Weights of a small GPT-style language model, trained from scratch on English Wikipedia: MLP 896 GELU, 18.8M parameters.
MLP neurons of a small language model. Each row is named by its layer, matrix (up: input weights) and neuron, and shows model dimensions 128-319. Each number is 500 + 25 x the weight over its row's rms, rounded and kept within 0 to 999. Numbers have three digits each.
After each neuron's rows, "fires on" lists the tokens most often at its 100 highest values on Wikipedia text that the model never trained on. A number after a token or word is its count.

L3.up726:537498475501477471497508492551510485511480490524547499513537450490501502500469498500494534502472519499497466467487503496466520518524501519464467529482487455516505531500453488495512482538503513542461485491534505510489527463520484465501475480473497510530544449500556474523507497532526478489540524494515473496477527519512501520510493519439561501508533485497548494508470481482481509514486514533490542490534465486518531517471474489511499472523492513513490476487468484511463526470492522555493497519545555487490482473529523440543497473473516487543517439514520509477493553497464447487
fires on: " by" 35, " of" 11, "-" 9, ":" 6, " married" 5

L7.up889:501522505507509518529560481486476443488520522478488541470478482517509476527525519465504524492529496474505514473508501559503524527478513545470455517482506492482505495526479501498425475494541512478481520540496521470505525506487442477509489447519494510490473497530480530501500517500511525496494477498474503562492548512459461486423490500504490501507457497553494516484486516501484546450509447483484506510507518482493475466496487492490499497481525508461533498549500499489535539489490482503469523482475495504506508490499489500483495490523520502514475450466531511446529478489464450499
fires on: "L" 35, " L" 17, " October" 7, " late" 6, " early" 5, "\n" 4

L3.up636:518481452520439508469504507480488559511510489523485489519540487497517491526460512494496507521506569492498481505503510513517500534462478474498505527496513535498491525518480467466468487524524552524519495453508485547487493462562472467513497470496457512477505505494513501503525502474506510545475497515529487518492489493536503497486530529492480494483511460476492524486486496472500509454487495515484545480504491480510493533515475481499507479515512500460487524463526468478488561518503541531510525512484551496496485513445495449555501478502516490483494484492524438506509539515486469490
fires on: " by" 42, "|" 9, " Pts" 8

L4.up733:478494514526531522515521494466484479519515557522511508530527511476491500488505459514498468520473529475523502537530538549501448521465510476506522467520474535491477493523468482476472454477532418489475482517524518519516521490480524520539493519428507494498469481492490561502468514487506525510527519499498519509524481527454497490472466522537492474495523511502451484479493522556467486488474516496512489500519458459473508486488506486521523486528494507494522486504473484516460521504466469500501475505550498515491532511511498534468486467497503512495502524436438522466522530493512477538
fires on: "9" 35, "2" 27, " T" 4

L7.up395:540483472516503492526506547479464475473484474486538483468515468474500545500521491446500518506507546496480479536494495441499470495487509485485486531492526494489514525478487475489498484525494496457508503479481464496524497498460490499498454486484524549475502470513532473480536489518495527477566503511485514487503466481505534480517498487542496482504523551478500507508499477508509514479450466518489492479511476471498522463524449500521512507517464515475530542520478468539491514487479536444480501488492533503470537492525531472508497490491525496474471485480460520481479509495502473474
fires on: " of" 34, " well" 12, "." 9, " serves" 4, " under" 4, "\n" 4

L3.up625:484477491522503499505476512505481482583497520488536460543512479464493516518478505510514531540497520527477524466475519517440458515499493540494502451518500412486459513507482472493490494503504483540457478527473504517470486531488507487497499489482553488486503510471496522500465529495483473496521542504518530489467503526514473517448498538480513510511477497493515509500481481496487491526472531511466494462512529515544522484505495501543479546490510502541491538517450521490478508487457529495481500485571528484528506531470501475511454493478536492505524454499514510523499476539485482488
fires on: "-" 51, "." 19, "&" 8, "/" 7, "as" 4

L3.up457:523507468493506500484476462509482437520526523498508514546543499526513454505509510561497503491469462484489448479483498526530480538491542516483510511490489509547476497528502486490505491541522540527479517507498484550517493519524506460488508512505504499534492461517500487524498461533533522562466539505499529462508516513499483492497467513545504511491510504546453510509485498530511537516490497458480493487459496505525508473536574478475503483456491509500515513496501478505465490523496544535475500491525511484512501499486536532470486515467481527535495488531452487487530537551503499489
fires on: "–" 16, "." 12, " inf" 8, "-" 8, " from" 4, "ent" 4

L4.up689:503519509459513522532498549500492475509511484492562477506492482521489517474513530518515491488508505466488498520464501526497480548493493579507500517493522460496484516483540538515515538475526528524499470531504476458506460450480531486498519520482488495491513548517518497462467448508501496493494534486479499482482488485543531525487537502506485524483475499515483489505525466527503458517486490455470488451481480454507510484511492512455479505495446501502479464487486491500463506486506501497451463476509488480506490476511526466488469453489512514531449485475517504516510554507489488514
fires on: ";" 16, "er" 13, "or" 9, "ter" 8, "ar" 6

L6.up526:501473498511474499513533512535470464517529509506519505490493543480471512504477511534501480494484529510505476527489542481496529512475513534516497509477525505506552466488487466485463506496483503499506517522501512539482489482523446486477438512444486500520475462469466534527507430490480528490524495507459518494487478479462522487531507518478546467525452516541548496467451501486487497481491431483480531497508477474504476490510497481469471516497513553509485460485469484475551520509481495544469494482462476511463469533490496448489470486512523531507466505488496494475478532515497502505
fires on: " E" 50, " by" 16, "E" 11, "t" 5

L6.up61:524457520571502509523490515442487512522488503501530512526482552494529494484465522495494522481506544504563530515521485524503445447484471514480491491507515480498509474461506514527505513497532499496490535475506513551540513499528475472467481500508442526495537511549520488468534503477473510508538505471492478547477542487481516464474508529511493507511494481523495466507472507492494493517480462445472529519478478501528497482460502516524523530508484472491555446474489509502532469511506497508489447504482492485487503495459483467490497505488506509511525548497522465493544489478500511524
fires on: "==" 53, " ==" 38

L3.up496:550479467518471470465503530465493541517477474494517493483504517493467456514474506515498514504481497484551507489525522496486476512499512492518464502508570484508485467512491499502481490511538531540505500485503520513508549511513499538491466502478532511510501485512488495493537477496486524500494518488467505532465514494463464517477503509492490507457492528472516506508491534531494516508460471471498532498519500464535518507503498508487533497497499506476477504490501485528533510496507492539484527470486518510520513490502542485461504481518500479504492491478474534497526522497522512479
fires on: "id" 26, " of" 11, " not" 9, "eg" 5, "ance" 5

L6.up605:498501460526523525479477513441452480508508535476473489533492539504511509507490552488467503507533482486509489521507527511513498484491510471505520541428484494470557496504507519557491483517489551497467518556578479462514453518481489474502515510495482525509513502535461485479551503487491513512540496551481510566505530477503519472448508515504525533473532547512483518522463484504484496498470487482439543496465496490509480502533465490509519451515518533485527508479460494484478477516485512484495525501467483494497540514449457469474527494514496496476496484509477484466504504477505485514
fires on: "==" 34, " |" 17, "-" 9, " ==" 7, "ust" 5, " ===" 5

L7.up371:516475475515516479507474498495478446561516515495520517516524481519503484483482487507527502507497499474532477513489496522496504543487467517482472494491502509503515525494505478520453440558523477485482518543579502531465513493497510491504455541520462509491537494500511554492505523515489487520475494482518499530495517551492537445481496518477485495512465507461467474530497468499449474479486473527474525476521496501503508488501497498528503446521448499514466502488509488494475510469488525500491524526553515469499486484486540446497486478507533532531480488517532447507472524528475464508
fires on: " by" 18, " -" 17, " −" 7, " with" 6, " \"" 5, "," 5

L7.up40:501508521501493481527499525476493482510505491483509510557473541479491489478499485480514497537491506541505505483492505538465535495467494511448522475501551492530478518524480508500535500538454510485499490492527455481517476499520533496495482501464484487511516442511511474536511510521462525488522507502459537487518492530494483500500479541499501494494506554471510480496505501513455494484469542465460480503488505484495486524466479565465487501516491537459498504509523471504447514543521525552517516532540507499497488469492566519488505494519494493518463392516477444500527519516480493426
fires on: " " 27, " (" 20, "born" 11, " [" 6, "w" 4, " on" 4

L7.up477:538482518531510504496517507488500481501497517491503488519513514504468492519491525513486511511474538472540464495512528548467559519488458501503503521480511484518490467474539496513488481476543477484494484495486492561528503477482476508513463526490478491492526480489450512479477511496517527480527502479463460527516521498503547490483471462539496482437498503487526508518520507490472523488486483523495499482544512491487464498459501508498500496515492507513511438519496491503483482510474471519450523501476502524501474496452440538481500473510548497552506465516500466485486506469484482503
fires on: " to" 58, "," 16, "t" 5, " will" 5, "ly" 4

L3.up18:492498493476506465519554535493497545502473507482550497526496514472520498516506554481499484512518525485555517516483507506517433487510499499479529508470456472491446501462476537495496514450523509521497559508475530508454475488480504524454508499505510462471481537510486532496505492518496525501474496499531445484480473506516458550473523473514525497517464508491524519518509536471482481505516522456484470490476475474527507500522481462498489513511534515479559493473478510455526503510459491568456527527494507489499510500513483481541501475501491522512528516483508516495502478492497483472
fires on: "ov" 58, "os" 10, "ens" 4, "," 4

L3.up382:486569503470512496530497505476500481568495595526514494516529501491506486492500534534497496515502483523509500494465488531501507487523495509487451504473496549496451539497536496503497482515484514489505468550480502537472477505473509462510483556483489513558467519498515467494495514522501461527495503520459529508511472523538515490460461500467481485508525509482483552458517501546497523518491500521498504477502524480533496493519448533488524514485525504481518496503480507468447471469471513565469491485452485539469475520497466492477475480484500506470481551492479534516517517504509473511
fires on: "1" 39, "2" 11, " among" 5, "á" 4

L4.up432:462498474514458525492539452510502499473507538446526490523533452477508536524430511512537528528489502502499433498508532493499456488514465503470488475537524494526517503544498499502489491512507453492481514517571445513451498457548519474494487513470500518478501488485558498558513522531494507483460496501508476512510500526510503461510500497523497466461529460474471521513490469482452512520490509487491505488484513481476481504501521511471532509507461479541510486564475454524540516531525537491499477497495538503501513485543513524485475461489510496529478491501493505511534500521511467464
fires on: "===" 58, "====" 6, "é" 5, "E" 5, "ally" 4

L6.up17:478516525499524537527516505469502465518510502482485490521533499450494492480482502499511499490527566497489509494528495511548525537524542535495482505455481556541500476509461496482516508525507481495471506502521500556495483500520484471490523537478543497481474524469455499480507491509520529507484526482495480471492501524458538510543477508451471507478484542518517497472497494508460508537505520503476476487509496499522492465525483496475540481487518482506513489498492478518481537494445469493484498512541544461526511505505489510508471497499474469506511516471477526506561506510514478455
fires on: "-" 20, "7" 15, "ak" 11, "8" 9, "3" 7, "9" 5

L7.up398:535544486486464473500504516489482504473477523441478448501502521520487550514493540508503497509454550506509517510506528546502509457472493545489467495493567472503504461510483471534486548505492481502495508512517516495484438514475455452498502515483481535483527488538490518458523462511533518527467492456491511483501512505500496510454474490511517487523483495488515521501503531474501517495496505476479445492514463493488520510543534494490530517523502497492526529527490472508472503495507502502420545503465490509507525501492494505500500486510526508515497531489485510482513452527522438477
fires on: " W" 48, "w" 12, "W" 11, "V" 4, "9" 4

L4.up841:486528530515448503512496534515503470527486532492507464497522552508510500506485497504454520515496540477471486489485528506485463551487486487456502479494524477475479490494489479507502529531453476494517464451487520510517497480530530520507508494461507533507463459504499498493506487467460480533509495471525494488453499515498509509550487464475479464497526514520489543525506531547488498507484517512473488444463524480479509524539492508464526484471467566460498442491463518524476444493464515496522518468543502495518498502451482510479512510496486504551472500462486488482491525473521495465
fires on: " |" 54, "ar" 8, " on" 7, "om" 6, " " 5, "end" 4

L4.up728:530486463476485502510548551474494465511457509529526514516502549507502517471533499534506491524517533499521489515458557546500483498500476489469499482505510534524495515495500478514510463549530456497489526563530471502476500427530442475455477490468539484490516483498509535528520504501489499514455541493506451506535515523506516462518465509521500469486465504552483514490488507529522508469464496494505510511527519472540501474480508458484498468467464553466506500508492469508493540514498520483503508486491514468481520495511509514456479482498528510483530468488473525527486527493521492500
fires on: "–" 43, " is" 28, "s" 5, " " 5, "2" 5

L4.up213:493473516482491493518493493510493549518472512521507511499508537507484517483522499541506468503525492471518471456533512447548487509511496489492511444520489526507477464458518479460493508504478489482496515490512450510473468540491488528472492530515485560466470486501509515505533546513504510521464489500509507523446500502491485474544499531486491491487468494562488514534464519478460517470469478498461522515506473528502461548529499543492554492482486489520499517514509494519482471504505513513501523474484508543489488491485506455483511486528514473535539528484500526527523479503483508508
fires on: ")." 17, ":" 15, " do" 9, "NA" 5, "present" 4

L4.up26:522519483502476501495514475497477520555430508493511525512546487462485499498500518522499499511558510530498460456557503492467559509503480560492529453486498470500488521489512517496465519474548505513477500525528458510502449516498504494518488575493461464498518477500520446519487507480530509526510527479500504532462482528530497496520485501496476492493493474460494510528479466489477477499485483547496484485566491521527485499519485512546525490457501492522490512501495536558513491463485536511503506501523462524487467537480548477472504512477490497485488522489517497476536529495509462526
fires on: ":" 52, "N" 14, ")." 10, "S" 5, " expl" 4

L7.up263:490489498536466486509505544461508508506471497463486502523488537473486486522498486521480478526447515513533506496497528546476536542507508551493517502498500528522487468528527474458526500497485494499529509493476508496540483469481478504519477533491474503483518514486476520541460542498531512479507506523490549480509518484481509497520492491500563477459468520515465474493507475512517539520499481466505545530498509504507472470511502511486499492507490527529530513479506482508521508517462517495495535538548507474468485536498510510486513485533517473467487504504486518533504480496461522486
fires on: "," 29, "0" 8, "–" 8, " September" 7, " May" 6, " October" 5

L3.up80:478522487475519527520484520494482495466507522487532523506482476479488507482425490527488512514518511537507518532478494560492501505490511507500522488480505499502478536483525490531519564545532475498482500502503499484527462479513524487505514490476492511479530488501542490542500479504471479500502490483487502485463513457503478498505517481475459532473495517474495473469559510526530519513512501511492491471537482485531488479498472513484500555512510486484486483569452528521490463512500477457471491465463506546490533451485507500496481549507552578493458518497452522511528496479538450493
fires on: "en" 15, " (" 13, "er" 11, "ly" 6, "ent" 6, "ar" 5

L3.up673:449525515483514483499516498531468491506496499468484471462511493508483497530499522505485451508534509499517466533487528510503497530461512491496459494436484520524515486522494508521520474509551521495460539505512510468481449485536521475464494539479488494470510532511450500493507474494483518508527498490493484448540454495524503478490536511514502497494487504483547532469498501492477533464513481459477511462563491475547488472520492472472517482499509510481489456567441532523476465497476522503474552504475526538498522507519510438492474524515483476522527484512537526495506531482515485504
fires on: "r" 28, "E" 13, "O" 6, " of" 6, "Al" 5, "j" 4

L3.up836:487531456537528531502539511505498450513508516498551518535499469469471502475474496483485547526497525513500521532503521559462475520477488530489501536522499474499530494513483475450468474529504522534521516517490472494532472508496494487496493518496452493512522492504485521477504510496520487520562504446499472511481518501489464485493514449541481479482516488457497475515478471531550540565497502478490499468527474483474553493469470488508525527503478503480455508490438466507485459522503511476494519522483543506520489513500520524479517495512500526517482535449484468512495510498522478483
fires on: "ist" 13, " att" 10, " most" 9, "ess" 8, " det" 7, " Dist" 5

L6.up99:520468507507524464518511475482500509515538488540466512551532539530507529489465494494480536520515511497581517518518506478520484508488515528476507481421537496486489490524492485496476501483508493526459499523527493498511470441521453489517492540519485481473506500508481510456484517507511493523541529485472497467519505498479521513532507523470530504512458497519477506449457530494464524507450480465462505502479481498479483535500492513481529494530472526522502462532500469501529514533495565494479549480540500487483514494487494450492514491518521505504508529510481499449521516469514488498
fires on: "==" 34, " —" 32, ")" 23, "===" 4, " ==" 4

L3.up459:463467498534492520509462504511481475535505496505491482549514452479545505446481501511494533509473536490530459501481489502467521504509510538476482540519490496466520484486513489490517516504557491531482490528518537541493465479479471508526533542506506482482470502478515525524523508550451505475527525472461477460481463515528491488464510507447488494479504504529489498524540485456453518494500508492474494464473505495533538486483483512544484513530513523505504512475463496501498442498481503527489492523509522479489505472525519497495433463476512553508496492525491503523484514477455512490
fires on: "." 41, "-" 7, "ir" 6, " John" 5, " William" 4

L9.up865:488531503508473505458540512498461524525508497500475524495512463527507534478466533530502509495523506500501517502501490461522533510506493499449474509483475456487539577490508465489515484500511526455507520500506528503502472491521503505520514511466452520483558518520470483481523526489479524546469500524526504495500436518530504478473476493455480525504470504514563452503467475448478492468468499489519502502486498458522502541491504501467520483534469490497495462496495474538488486513469520469494496521476467505505484518512501483508515485537481507501483464545526466533513514526510492512
fires on: " Le" 15, "0" 14, " o" 14, "-" 12, " Lud" 5

L7.up130:513515499522456509468472526472513505442433465445526454539502513542511568432481448520509485506501533501508513456483505501465505517494498483490472485518534454524528531518476455458473485494521504504506529537554515545479480516510512502540513520452457509473510470506498478563493518538478511505536537482483548514486487514524532515508468503506518499464498525480527510488490470476475504490491515467475428505473477496490481504484516527479550511490438511463484474547498471528509518483492504506493516476521515489466486495483527503510510488492531548487497495485510484502501485495411501527
fires on: " " 27, "." 17, " (" 8, " Year" 5, "Ar" 5, "8" 5

L7.up506:491497505490486506481507524474490469583488532511487520495511537482531521524485523522500468511458532441494492513513505525515512510470462489513483512496508483506489491505488452500505510536501476489474524515508500507477459483501505494490471508516472504493527479518479501475471501542557584507502508477456496497505469504502469482484475485507512490486464490466513492484482462471506531521491469521486476458551501477495467421503531479523543508544491530510484471500464481508483520527463522483525497535511488496517472500500514534452463530496519520498467517513506459520509503508526450488
fires on: "." 23, " of" 14, " to" 9, " dem" 6, "0" 6, "-" 5

L4.up116:508481539544486492542520463493509471494529529531521522542499484473470505432507517502469488522525507526512479518522508494472482441488506511514475508479486458481493488457519500492482522492536494464463488536514496521501492522502463454526512491507471487485533505506475493505492505519512492487480511461517525532489455493525464523505503486445537492458501503482508475523523446450435515485505476466487482495497482490507464470456546525501511522533479480481499471513501495494526507517465485496492497485501502451488499474506539430498477469544516505541498516550513489466539526462468480469
fires on: "." 30, "==" 15, ")." 9, "ong" 4

L4.up201:530504475530472509472483491488490516540516491497518494516538462539485484502490522497501507533521494493492507512483493494494555485513453542489466511467478438535521491461475541501501466459578496535497496486516484512547470518523519536483492504514515521538529545531490519535536541518508484519502534480520486491495498511520521512493521519494488520524437486518470529521468478533518532533495477523470466483528511498483495505485473528474501524470479480518486496490500508547503419530475527512494496531481457518549524509514507533531448497480471512507521485563524522515487497437487489463
fires on: "1" 27, "2" 16, "is" 9, "ony" 5, " arm" 5

L6.up422:537547437503518496501520482427497527532497511492501495490495444476526500484507496508513512515468498500507468510482531500511545478515530512511487497491494548550495502505460506541522483536527460493487486498504467488522465549457489472495494492521530493523525468530511504492515480488475504508498520483451511547524480503505489515433460508483510502501523507468476497476537443518472452506516485475486492509503477496520488453504439501528519498508507520495502531503470506489511518508495511558486530481476470470462508541520513516501483480494519540498460484501520516515500542508489541470
fires on: "1" 57, "2" 37

L9.up791:528480469494506487527522569453513491487526505479468480530524524462495505533522485508520507499513503478480484531498522491500461482489515534481483522529542515529480536520527472489504495529514515509496491489498444538500487461503479496500448479472510504487516510525503519523504497520477486502458482467474522497500512502527497474526502508466517555514506537480467495551497507525477465491427463498474522511522510523471522495494491493530485494499480548480498489510477470486515517512512550489521488485548537502509480510474519438536529476452518520492485519476523478512506476534471513505
fires on: " \"" 44, " (" 38, "\n" 12

L9.up539:483492535509517505522541507506477475512526508497505531518513511519470523495519487505488487561533500498508491508479495516515463561454490541513488523492537527470471496504492480478470480566547464488484490515513467501493486458496489490463488516478464543453493490495502537482499478519537496508476499470467476517518483510524468450536482513488481499519482519498495461525514481506482489442475517475506532509512496505482472508511521475501531472538503510509508504542473497509462514505499568467482485502502534480510482516492497463541473468483537480471482480483512523498558528495505518506
fires on: "s" 19, " \"" 18, " −" 14, "S" 10, " as" 9

L4.up612:520524498490490492470506509460505499496504470500473479494520518524484476516451525490543483500497483524472487526472500500516492506477557513499464453462520513493481466458458483489466530513491499531481496498500467547513512514495467520543532499454500511509471534483490508502496488522534494553498476488485521523487521522513515521555502551503510534496473488482440507500443524507499440462501479465470534517494476476521518534508489529479520460510484548488539527521483478531485500522460521525505500482483478498531509473529518488519480464460518500480504549494451546496501513519482503503
fires on: "us" 25, "u" 15, "um" 9, "8" 6, "4" 5

L7.up485:582458475480488459477497532490500478506499507501466469498457490503479499484477513513509532544494471490500479433483487555517511493567501503498497502514540516468514493511484521514466491515507510516474506537464488495541518499469490509484461491486477509466503498483512489500551500529504564501543496464497530477455505512512533483492458505506494540498508530466450488490475486493486519508440462491479571523466502518491530494509496545512530437501501555481527500471528469492469487515474554486500516491503507485524494527501504494513508486498545477461475497530532493513525500473476494510
fires on: "\n" 45, "." 24, "1" 4

L3.up785:504479529498494498503541526536501473511498496451479525485472490536505502491483522505504514477459502500511513485468516521501480479494495489438517504474461491565478494471478491497468516511480485488435507490526483498531490496469513450490484453487494470503500510539451501494471535512530533510545505504515493531496534541511439475484514519479524515478515507498503558508501512462520488486510492500488476507508509471514489536461508466500524452497517482529511510496449513510444488517449510526509484486504502489519487513493510479494527493536495529480477453511507527466517488482511443470
fires on: "L" 44, " L" 28, " l" 15, " J" 11

L9.up335:527495510520469498499506515488445482528526493526505531505494504503486517509448535548511533484518500537525505513468507543492501505512496519440526463487514490507488495461488450533507441545499505515480482522522498487497498502495523462473502499450477485478494531465518539444449484532536495523479513505495510542488521474506509459484476492488497532577500511507474522493500474523499467493490486502500486504506503487517511469498506495485490489492472544492506514513464431514502523494474569529491488520502527462488512515475503508486500508521502516500507545514524545454487516515502485484
fires on: "," 15, " and" 14, "ly" 11, " more" 11, " very" 9, " most" 9

L9.up746:502534498500505463515545475528478506513530534470503533533526453507522505470486513479507497488492512540495524493538522487506492479450529574478493468489450459522516486480486448496514541478513494529478505501504454505499501533499478515503523516455431513502490495543502506518539525505484514507476497495491482495492487448443461489501525537467530544521496500494474532453478501500505474442495528492495479509507471472482484504502486510460491476510525481512518516557479524548545491506491475516500517490507528502467475524446508476488503506516472508494465479520485468496476502522510492453
fires on: " P" 29, " S" 9, " Sch" 8, "," 8, " of" 5, " (" 4

L7.up389:484509494490493528508535486500479470449491567499488477497531511469497506475505517474484516498467517539522454478513522540508502561524481458527470482468481438499476508510473465499488518487486518531466493462509470507510501531474493470488502502517493518520498503502474509480534521514489472489485481505446508520509496507491456481492486543520485492563493485496522491519484531483467552502479524529470473486538506530509512465498540537527485486510497521512505489481464515526484519486493502509488465460497509508513507526508479505468462490522482518462488524503572443504537500485482466471
fires on: " University" 22, "2" 19, "pp" 5, "sp" 5, " McC" 4, "0" 4

L6.up111:510580511532515484502481513512475473484518526481495495488459494489500514506472491470491542492471539500486509501546504492515520473483491570500483458456483451496501484508517492508509514511491554554487491544523511536516506506470492485463493475480487478492486470490481514487534507535488483491528518514498496493512515520463488474453507489524488530530535495455506552509474531544496487506493516468469482496521520504483567508487498496438535513502519506505480535510438512465494517512468500481434518536508486512547521524498471532458463505506485505540450512519526513488507523481550481502
fires on: "9" 41, "w" 5, "und" 4, "7" 4, "8" 4, "0" 4

L7.up854:517529493532501467511497519532502511507459528496502485487543467474493495485505558502485461526485478479529548537510468500475498516497465484514481489478481497514550460472533479462509450513471539546477490513528462547505487491480515453497486530445512500487537511528492536513469546522513501520504541517516499523518466503502524515505509509473501513495470472496528492530531516477488519472513483519503438499525477511529470461494486516440517519482500497505483460485529450588475496494469502512511481496488492489513487507502526452463480484496534514526505467493522458437479529459475529514
fires on: "o" 23, "ic" 20, "a" 14, "c" 10, "bo" 4, " B" 4

L7.up26:506547525492537512505503469465507492497480492488519498467523502460510506506438495498500463514524470519509499495532453529517476493479473501507517536486507427489489517511507523512491491495513500490458519500508495536522500517486521442463469496478492484465469502548504512504488525546487499487535536499497503486459521516442496531462500470497495540553508483510522536480503492523479476489498484493490474500526498459511518498524484491523507472480490489493514485512499494498479503488477488482424473526554505487529497509484537481454475456533514493416520478527533450490471560502481473511
fires on: " K" 28, "k" 13, " k" 9, "ok" 8

L9.up587:517496540499517505495511563494480487501483542478519528499518490515499472541491476472517488515494506520481483486459554463499542489468531538482505486530534487512505502524482525516513481533531550464467499492478479504518527478515494513500491497577497505492517516522532511525522467498489522516501497501440508581523465484484521464490485542512496510507540535520512491472511505479486512485421491506484485531494496512475517484480514550557505520503491503503463476538501513485493476481458544485492523485495552471469463549491510481499468513472496489467519499523515460514510484500469481476
fires on: "\n" 23, "'" 18, " \"" 13, "-" 10, " (" 5, "—" 4

L3.up233:499538524522516486516510488516470499520492526510504474515500481477476493505466509507463508463481477508502522521493499486503495470515544471477513514489507537553517501521472503521490500503504466517463507490488482480535440510545497533499517547500505564453464552502505468463522547501479507549554501526442531555439482527488500502503466482497490516457495536561472539503525488504497509506513477530483468484551530479516488504503468540466555515497509502499472480476496492490502536494473471506507514477502522518471504502462497474462537496494502570492471515521512515539467518517537499469
fires on: "1" 24, "2" 22, "3" 14, " |" 6

L7.up877:502484506537527479547558465485484477471459539475495506520515511498482487491507503494547489515480509510538487505498552524474509514475509519520470484458518503546488457516507488482497492531543471515499469492500477564504508501491470473494465507498518579543525468515453517519499502485523499478458518497532516502506496495488524519523512529504484491514470498544490472522489515462527566466490480496489508511497494542508444497466519491490540497432529501509471435484515459506524497488502512487494545484486450517466484488512499452458481509505510480535519522501508521497515475475496486500
fires on: "a" 43, "ja" 5, "t" 5

L7.up232:533486499529504494524493510499498530482472499464492519494533484475512510484507546476514519485516521516486483509486483516548531530518510493498515493530476516465495478532500537551527491470518484490489509465477472571497492518471475511498481543495433527505536453489490545509506522507485498506526505493478473522481477501521506483485487518487507490460504551480496483493503532505509507477497506521488472471553499498437528457460533500517504468520470480494500489483467530498505523506487490554511487435470500456488561505481487510497471446485471491474531511513517481452486517510479530472
fires on: "0" 20, "9" 13, "6" 10, "1" 9, " University" 8, "8" 6

L7.up298:501490453517540484504477531483487450546545512470507490518494482490553500549491493501498504486493481517467499486521536503466523528451483513466489468488532552532520510505474482512487506555541518539494476535519493493523546500553512496490509496464504498495492480480503536493511500475454505518514505476470499468489503523502469514478496521492463514501479507481527487533488501497494495500495503503501503474518492496571470469527455488494567511470459517481495484499492498553463469545451490500496473518488540506495547509518511466496454520472531518529485509511550495477511506459506467483
fires on: " of" 43, " (" 28, "r" 4

L4.up630:514507501509497444501471491501484435484469538480520512492490539552464517485493517525490485450542533512478523494510563515436552500518512512451519499504538468488504569509501450486499471552490493496495506551554490460496512497538493464495468512496477505497494485485529543538502527486461506516470528525475495519495481486513504468515488506499493498510519502475530515532513463497514479514520492493475474499535481453496491467499490517489537475467489474490473478523508490466471496445499562534501500487508519478479505561490493494476454464483532541460492503498496486499508530513473494492
fires on: "2" 17, "ed" 16, "et" 9, "Ch" 7, "iced" 6, "ad" 4

L3.up289:497488478504490493519493477481499467559534562431469519528502507511456478513485483485501521497482521480476491497471553504485466483497527488461479460511532490486520525490496496494546466540497549519461566514506477506480508461552499440505487511466445501497467497509490502491476502515494498513495512466520515488471524516434496491478446548496520525514539484454472464545469525497506495553485483471486525467536515499497470489542512546489513450504525486493471514502506460495475503518485534536518522533518506449523521543477498507520530450486534528467529472493523483505506491511483444453
fires on: "ed" 22, "et" 16, " \"" 10, "yl" 7, "es" 7

L3.up254:529441486550505480516506499515501449511469479484533509547504519510527456536486497522483461474494528519523518511505467536492470486504526478484474488485490539497457434475491508471537445502539490517512496491463482513497538469477488525500458552457464496490499434546489514458490475486486487499507521522501465483482543501495495484481510522437513478472503485480474447509490502508528493500505460502507507487534483497539543542505447467567508499478537479520511514479561494483506508503505476480478503523461510462544502442477485490502525507515476479472539534479492504541472509512422478489
fires on: " be" 12, " not" 11, " than" 9, " can" 9, "id" 6, " should" 6

L3.up47:494489474479501464503491488510484505501485503524516488500535473498500526507457518463476514531454485494475476465496476546529478524494476489449463490507458470490438521491510505476464494510559481537480506470539488546525497503484490505528511523529469518515510460489486511502498470526519494542468515476529469487490490498469525491472445522525511487484482533493514499520504445503492481538495476476492476471517514505497467511547532513522545447523470523542484521449461473523506518546493506503517503511518520488542510482425498553533510541530502583526460477515507488517482527523507525491
fires on: "-" 21, "." 12, " J" 8, " number" 7, " All" 4

L4.up497:505530510495479495527509502503513518503483485470464540491525517514496489527494508539546487500491483502470546476507495520477518505458522501460509491520492524533527467505525503566483462526506492520512526473522508490503503560510512488548472535483440515534513517498463505531507481516509569537487469472500533510489479535498513520467479499497460503470489498488488489492513504468473453469518504495491503490513498486500555538520533512490509535529488514501508518462486513504477468535460480543515524495504492516473472464489489483509520492478482549551525499462490522443515483455502504502
fires on: "4" 36, "k" 10, "e" 7, "us" 4, " Night" 4, " of" 4

L6.up129:520460504479520473509561504503501459479540494525522527496485531490457521521485527531541490458521509502516488511473539498473507520500487521460478519495514476514517492453484459526530507562493469556505483519500475529467509506526497455480483487488477480492480465486538540507462523508487492493483531461501501536501507490481508525525524495511534513501513488513467520537532467508506490522506479480503525470489490463504508481513494481503508514466505514492516497466463465510498462490408502484482506504535533405499485544492556504489496494520495489525523529455490506491454530491524512502
fires on: " more" 15, "t" 15, "ly" 10, " most" 7, "ch" 5, " very" 4

L4.up470:528509455522514525493465538503441468508484493475554477554488474480509487489531537511507497519514500513520488522488479488502512486492519499479525516511496469499491443489514511501467452567540508490466501555496502490499508508505470497537547517530469491512516502492513496507498481546531492514482514497476481514507508477477498439474462498486487532474508570504490494499509482530521530491482463448497514444495541515465526515509500505543491483485454467439515513480475475467509510501483522494464477499501533517482529504467534455494525495502553508463458500490509497439496486491486495493
fires on: "==" 46, "-" 16, " ==" 13, " \"" 10, " an" 6